{"n_layer": 11, "norm": "rmsnorm", "norm_eps": 1e-05, "rope_fraction": 1.0, "qk_norm": false, "batch_tokens": 65536}
MLP neurons of a small language model. Each row is named by its layer, matrix (gate and up: input weights) and neuron, and shows model dimensions 176-271. Each number is 200 + 40 x the weight over its row's rms, rounded and kept within 0 to 999. A neuron's up and down rows have the sign that makes its largest values positive.
Before each neuron's rows, "fires in" lists the words (lower case) most often at its 100 highest values on Wikipedia text that the model never trained on.

fires in: "of", "the", "for", "at"
L6.gate531,218,205,297,177,225,211,242,224,180,217,250,183,173,166,164,156,205,221,209,195,209,216,139,177,190,171,226,201,121,198,172,232,256,145,211,185,220,190,208,205,154,182,227,249,138,191,307,162,114,196,142,247,198,167,154,201,180,164,171,255,167,191,181,232,249,160,205,159,207,188,188,190,252,210,188,210,154,233,194,259,190,225,249,233,151,231,206,193,141,267,202,143,158,128,167,255
L6.up531,212,218,207,127,193,125,153,194,193,193,176,200,260,159,177,195,158,168,202,201,137,250,145,176,215,188,166,150,269,143,166,220,196,180,215,201,284,166,196,124,244,213,188,190,141,184,181,159,217,232,246,233,231,260,222,181,277,196,278,175,207,204,180,200,198,335,212,123,261,204,193,201,217,178,188,184,218,195,312,156,174,216,154,271,141,174,268,214,195,166,121,174,163,274,172,166

fires in: "to", "on", "the", "with"
L6.gate1873,201,193,210,150,195,211,204,289,215,181,155,125,242,211,236,138,191,201,284,214,224,237,204,175,188,283,232,242,209,257,271,165,244,150,155,260,173,164,191,182,176,152,235,172,217,169,196,205,148,168,211,189,192,166,247,189,224,177,160,245,190,145,182,152,209,225,190,195,279,249,131,171,173,184,232,184,159,209,247,269,252,215,200,251,231,237,224,91,212,215,127,215,112,177,160,202
L6.up1873,176,171,176,193,186,118,191,256,150,139,198,265,183,117,168,261,272,177,247,215,166,185,168,198,154,202,195,225,173,195,230,191,176,184,211,172,181,111,228,215,278,180,175,285,302,198,245,184,254,237,130,230,206,216,259,236,278,202,162,257,103,196,258,277,160,189,278,168,260,157,223,144,192,120,177,193,199,199,149,172,243,162,195,142,225,247,194,185,151,206,172,125,208,155,222,179

fires in: "in", "of", "at", "near", "from"
L5.gate869,194,102,191,142,160,192,211,203,178,193,194,213,205,182,115,195,141,255,207,133,204,150,94,180,187,187,200,193,260,231,172,230,208,253,218,200,205,140,218,267,232,187,222,210,215,158,165,170,176,232,243,171,225,209,210,231,138,206,197,193,190,150,222,190,254,177,228,275,199,130,198,215,178,190,164,177,165,189,151,224,220,158,267,197,204,179,235,229,114,246,247,216,118,111,162,232
L5.up869,228,206,162,186,222,122,229,200,183,178,213,192,183,217,124,127,267,231,153,191,222,142,141,175,156,217,194,192,233,222,245,328,202,255,222,188,121,127,185,232,256,232,189,196,223,280,169,203,217,116,280,224,188,235,168,216,264,256,231,200,213,198,161,182,208,231,170,286,240,186,220,214,149,248,159,206,160,171,235,188,213,225,313,222,190,207,200,236,154,188,273,209,272,204,208,269

fires in: "of", "the"
L6.gate614,200,275,278,203,244,178,147,208,191,174,138,170,243,211,218,261,228,204,191,178,169,184,181,131,252,242,201,153,208,262,84,234,267,161,209,187,279,137,172,228,207,224,262,144,266,213,97,263,216,206,197,158,156,184,160,235,190,278,201,160,240,257,177,218,193,184,241,176,305,179,137,225,191,131,233,221,187,223,243,211,218,168,223,195,187,184,228,205,205,238,194,210,227,202,235,229
L6.up614,281,238,202,247,132,211,231,205,193,184,184,229,207,173,228,260,167,165,188,214,188,239,179,197,212,240,282,170,251,201,159,171,193,251,192,254,257,191,245,185,259,181,215,133,232,176,128,247,260,181,285,111,202,221,246,233,207,136,195,202,217,240,223,197,187,223,237,256,196,217,165,171,179,215,193,202,195,137,189,234,178,196,188,250,186,189,153,178,96,102,221,234,222,204,267,181

fires in: "most", "of", "more", "age", "following", "mainly"
L5.gate170,180,135,129,187,244,225,154,244,215,307,210,170,207,243,245,234,183,297,195,177,185,219,238,212,206,174,252,202,219,214,209,252,210,148,203,211,211,205,215,100,260,225,216,160,148,202,175,153,239,142,293,124,218,141,185,195,245,167,163,183,186,203,172,153,143,217,257,206,216,222,153,165,200,152,200,253,86,179,270,211,221,176,188,216,177,167,239,226,269,198,210,255,221,198,192,169
L5.up170,242,116,163,220,210,181,309,183,186,183,190,153,141,238,145,248,207,200,164,243,170,169,149,199,185,273,192,200,169,173,240,151,210,223,177,69,211,197,184,168,190,211,227,146,193,221,172,231,240,233,261,129,149,236,178,259,209,184,223,232,187,199,172,220,248,223,191,196,236,276,266,250,231,180,193,218,150,210,149,198,170,119,244,211,225,163,215,142,224,117,249,211,249,128,244,143

fires in: "as", "appointed", "was", "made", "elected"
L6.gate1587,253,170,186,220,279,231,262,205,193,175,148,257,108,170,247,174,149,220,250,160,219,205,212,213,105,173,198,160,285,203,218,215,253,195,242,233,171,186,185,203,138,179,246,199,155,226,175,257,165,282,160,184,201,107,161,239,169,197,284,168,170,212,180,212,235,244,256,177,186,221,261,219,190,191,189,198,207,227,178,167,171,205,204,153,212,161,203,287,165,187,151,201,157,231,181,211
L6.up1587,234,191,273,193,210,202,261,166,226,148,154,172,174,186,262,240,232,152,234,172,205,238,173,263,150,247,179,197,262,178,226,275,227,156,270,152,243,178,200,197,137,215,221,270,187,235,154,205,191,248,187,177,235,159,192,213,127,178,240,93,144,199,115,199,186,236,205,141,197,242,174,183,145,207,175,159,176,212,163,210,167,166,197,75,220,148,164,201,185,255,149,212,156,183,232,187

fires in: "a", "were", "by", "the", "an", "are"
L5.gate1908,167,188,212,215,194,206,169,178,200,204,245,220,196,141,343,222,281,295,228,170,195,245,153,196,263,193,216,229,218,175,176,255,251,143,153,213,167,244,149,218,195,151,243,258,189,259,183,238,252,238,225,238,188,244,135,175,196,169,227,234,208,235,185,143,171,284,248,257,238,164,178,165,265,110,188,206,138,132,258,214,128,238,162,236,235,202,216,207,264,171,249,171,207,222,203,215
L5.up1908,218,200,197,204,152,192,165,196,243,211,162,222,213,126,238,165,190,174,179,176,209,212,119,210,133,242,171,166,253,237,259,192,179,184,255,162,191,260,167,184,236,162,266,303,171,262,260,194,207,257,155,290,222,184,168,173,226,141,180,138,140,193,153,217,234,204,158,180,198,170,190,222,171,151,145,226,234,164,189,244,205,276,148,191,147,134,149,262,229,213,208,131,183,234,177,262

fires in: "to", "the", "a", "for"
L6.gate530,143,214,195,228,258,211,242,208,187,237,211,160,207,158,162,243,203,198,181,182,213,163,138,108,224,165,257,157,230,257,245,230,215,162,240,248,265,191,150,300,209,158,217,215,195,221,258,169,195,201,183,248,266,140,182,155,176,261,152,200,165,180,252,197,221,213,145,188,197,253,210,186,226,188,220,202,231,214,174,179,199,175,211,166,227,223,261,142,256,188,153,224,179,219,197,243
L6.up530,232,212,200,264,186,245,202,203,193,225,186,138,207,237,219,133,297,270,181,212,156,250,194,235,194,192,180,269,105,208,190,190,238,221,233,228,272,196,248,134,217,199,145,212,194,214,205,171,192,233,118,238,257,110,157,232,115,145,161,229,167,190,148,248,210,141,156,153,226,199,259,233,211,200,229,188,133,212,196,260,252,253,267,203,179,297,179,161,275,153,171,188,156,173,156,236

fires in: "the", "as", "a"
L6.gate1250,171,201,266,224,226,271,212,154,109,178,238,192,193,213,208,218,224,192,170,244,139,146,217,191,214,249,182,125,170,228,189,180,233,48,195,204,153,206,152,208,120,222,129,196,165,75,262,283,209,256,190,192,190,115,177,230,270,245,239,208,157,285,216,141,199,212,204,160,201,156,210,170,240,182,162,231,158,196,181,253,209,169,206,184,175,189,178,203,246,201,184,201,176,208,214,201
L6.up1250,269,160,215,186,142,237,249,246,170,193,158,218,145,200,213,177,166,229,232,158,206,140,176,238,192,203,137,232,196,252,196,268,197,246,238,181,193,197,131,130,137,218,254,162,173,153,199,225,171,194,182,188,215,240,144,168,180,213,131,188,186,196,162,267,241,138,164,179,216,272,233,130,222,154,190,236,245,241,189,188,174,237,235,237,229,245,181,163,156,152,176,211,201,228,212,206

fires in: "in", "of", "to", "at"
L6.gate1717,186,209,263,205,227,265,258,184,258,156,231,202,129,144,170,176,177,248,174,241,256,216,220,183,219,185,205,163,189,164,256,250,250,164,180,163,242,221,119,195,236,141,187,242,248,191,185,203,182,246,204,153,191,217,119,179,194,168,205,225,208,206,126,201,126,207,199,196,219,135,200,176,212,172,246,191,220,240,169,226,188,196,264,199,164,278,226,200,185,184,134,249,123,246,135,193
L6.up1717,189,195,146,128,229,230,282,127,159,242,192,219,205,102,178,223,158,223,213,225,194,176,213,136,199,282,216,252,236,184,267,168,204,206,233,149,218,225,193,213,192,196,158,201,118,250,211,245,169,189,127,179,244,160,145,207,236,185,230,221,238,234,182,236,187,227,201,128,200,253,159,233,198,200,217,182,225,249,205,203,228,141,165,234,188,263,179,163,186,274,177,167,201,250,162,191

fires in: "with", "to", "the", "at", "told"
L6.gate1649,172,218,268,193,252,242,213,285,286,214,209,173,213,203,176,202,147,233,112,223,162,233,210,172,238,188,222,196,212,213,115,143,182,175,185,208,202,239,251,196,192,138,130,185,167,86,226,246,190,174,232,152,212,227,185,230,252,203,203,143,247,263,151,280,174,170,222,194,206,160,130,199,186,165,205,193,173,236,155,185,187,139,181,190,174,188,296,139,154,249,172,216,147,232,153,221
L6.up1649,211,232,221,166,161,205,226,130,225,272,174,172,260,129,167,190,260,182,163,184,185,239,130,196,198,145,144,215,188,229,96,185,193,173,199,199,190,160,209,212,161,217,114,214,153,110,175,130,250,221,217,202,201,177,200,253,215,291,206,212,180,176,193,206,168,157,236,183,205,228,261,214,217,169,260,209,174,154,197,194,168,210,185,263,208,231,283,183,263,249,198,248,266,182,231,207

fires in: "the", "theater"
L6.gate1933,197,170,291,178,164,283,251,193,193,254,114,234,219,247,202,179,177,159,174,166,180,224,233,226,146,235,211,182,172,208,143,270,322,226,210,215,226,237,237,177,210,211,310,147,198,218,178,178,154,171,187,196,158,182,221,215,127,175,302,230,236,221,209,161,193,179,268,208,167,206,123,178,205,109,185,130,236,211,246,244,209,190,155,242,208,157,288,271,178,181,191,229,246,102,325,195
L6.up1933,185,200,180,211,171,265,103,168,190,140,160,199,256,169,190,231,209,164,233,165,190,174,236,264,293,156,210,205,215,167,166,201,225,220,247,174,191,227,201,158,185,207,148,207,169,277,151,136,249,215,208,185,211,194,170,211,172,182,170,242,143,243,228,178,186,189,221,233,178,232,250,193,169,143,170,166,281,170,289,241,214,234,128,267,182,243,306,198,195,212,124,151,161,124,250,221

fires in: "for", "to", "the", "in", "on", "at"
L6.gate405,187,179,279,162,174,192,176,187,197,209,236,177,189,123,184,236,189,244,239,180,243,119,182,249,172,173,233,119,99,114,209,261,298,230,209,200,207,153,208,248,302,119,255,233,219,253,157,283,167,232,225,207,206,222,230,146,211,176,129,202,254,158,271,160,233,149,187,237,223,146,187,261,254,197,197,266,269,207,196,202,185,205,227,180,135,175,310,251,226,174,119,149,166,302,195,182
L6.up405,166,159,170,189,178,160,166,221,240,221,197,172,160,189,196,134,181,175,183,171,179,143,222,180,175,183,175,186,208,164,270,102,171,250,166,186,316,214,235,214,184,227,288,113,234,223,197,219,223,193,175,188,266,176,259,224,170,234,234,209,211,254,198,224,170,203,274,176,190,170,175,155,137,200,209,161,265,146,162,220,200,165,276,170,209,186,169,187,196,218,144,190,198,213,229,133

fires in: "the", "of", "two", "four", "twelve"
L6.gate1700,203,195,174,273,230,132,108,221,199,195,213,177,267,146,175,218,191,219,233,223,183,227,268,236,221,207,209,201,218,190,167,229,211,180,194,127,255,244,252,207,207,145,224,178,114,222,234,203,188,223,211,180,250,132,139,173,179,243,214,180,196,197,109,169,169,260,103,210,220,205,231,218,228,149,163,258,135,175,253,164,159,219,173,254,199,152,113,199,182,161,235,228,196,188,153,161
L6.up1700,174,168,211,185,298,175,219,188,228,189,182,141,239,157,264,251,147,177,182,215,150,199,208,238,235,216,180,296,162,246,253,153,207,223,245,171,276,235,264,167,199,195,198,123,205,237,244,209,237,218,204,194,203,154,177,171,199,180,128,195,174,154,154,183,132,214,179,176,243,232,241,245,217,146,153,297,189,229,245,227,223,202,169,200,191,159,95,218,267,134,280,125,187,199,221,217

fires in: "the", "of", "a"
L6.gate232,152,136,186,223,245,231,293,203,190,239,176,212,319,177,238,298,231,173,181,180,181,222,237,239,219,198,237,209,183,143,153,185,205,239,213,144,175,217,157,161,253,222,195,214,235,207,174,229,197,266,207,156,153,258,211,181,221,247,158,195,162,194,204,168,188,189,201,179,237,231,194,189,216,133,135,212,170,178,214,221,298,170,178,176,214,196,207,194,160,180,228,149,187,155,263,251
L6.up232,196,116,152,245,209,236,209,260,174,187,186,232,230,186,265,258,218,202,217,150,140,164,208,231,221,222,236,172,196,119,141,161,190,199,222,163,206,243,243,226,235,244,241,150,218,242,183,209,186,221,208,193,159,210,191,142,285,188,142,126,206,146,240,229,109,184,198,179,219,187,214,200,209,206,196,266,191,200,212,157,191,178,181,137,246,240,152,147,109,177,162,185,236,170,277,230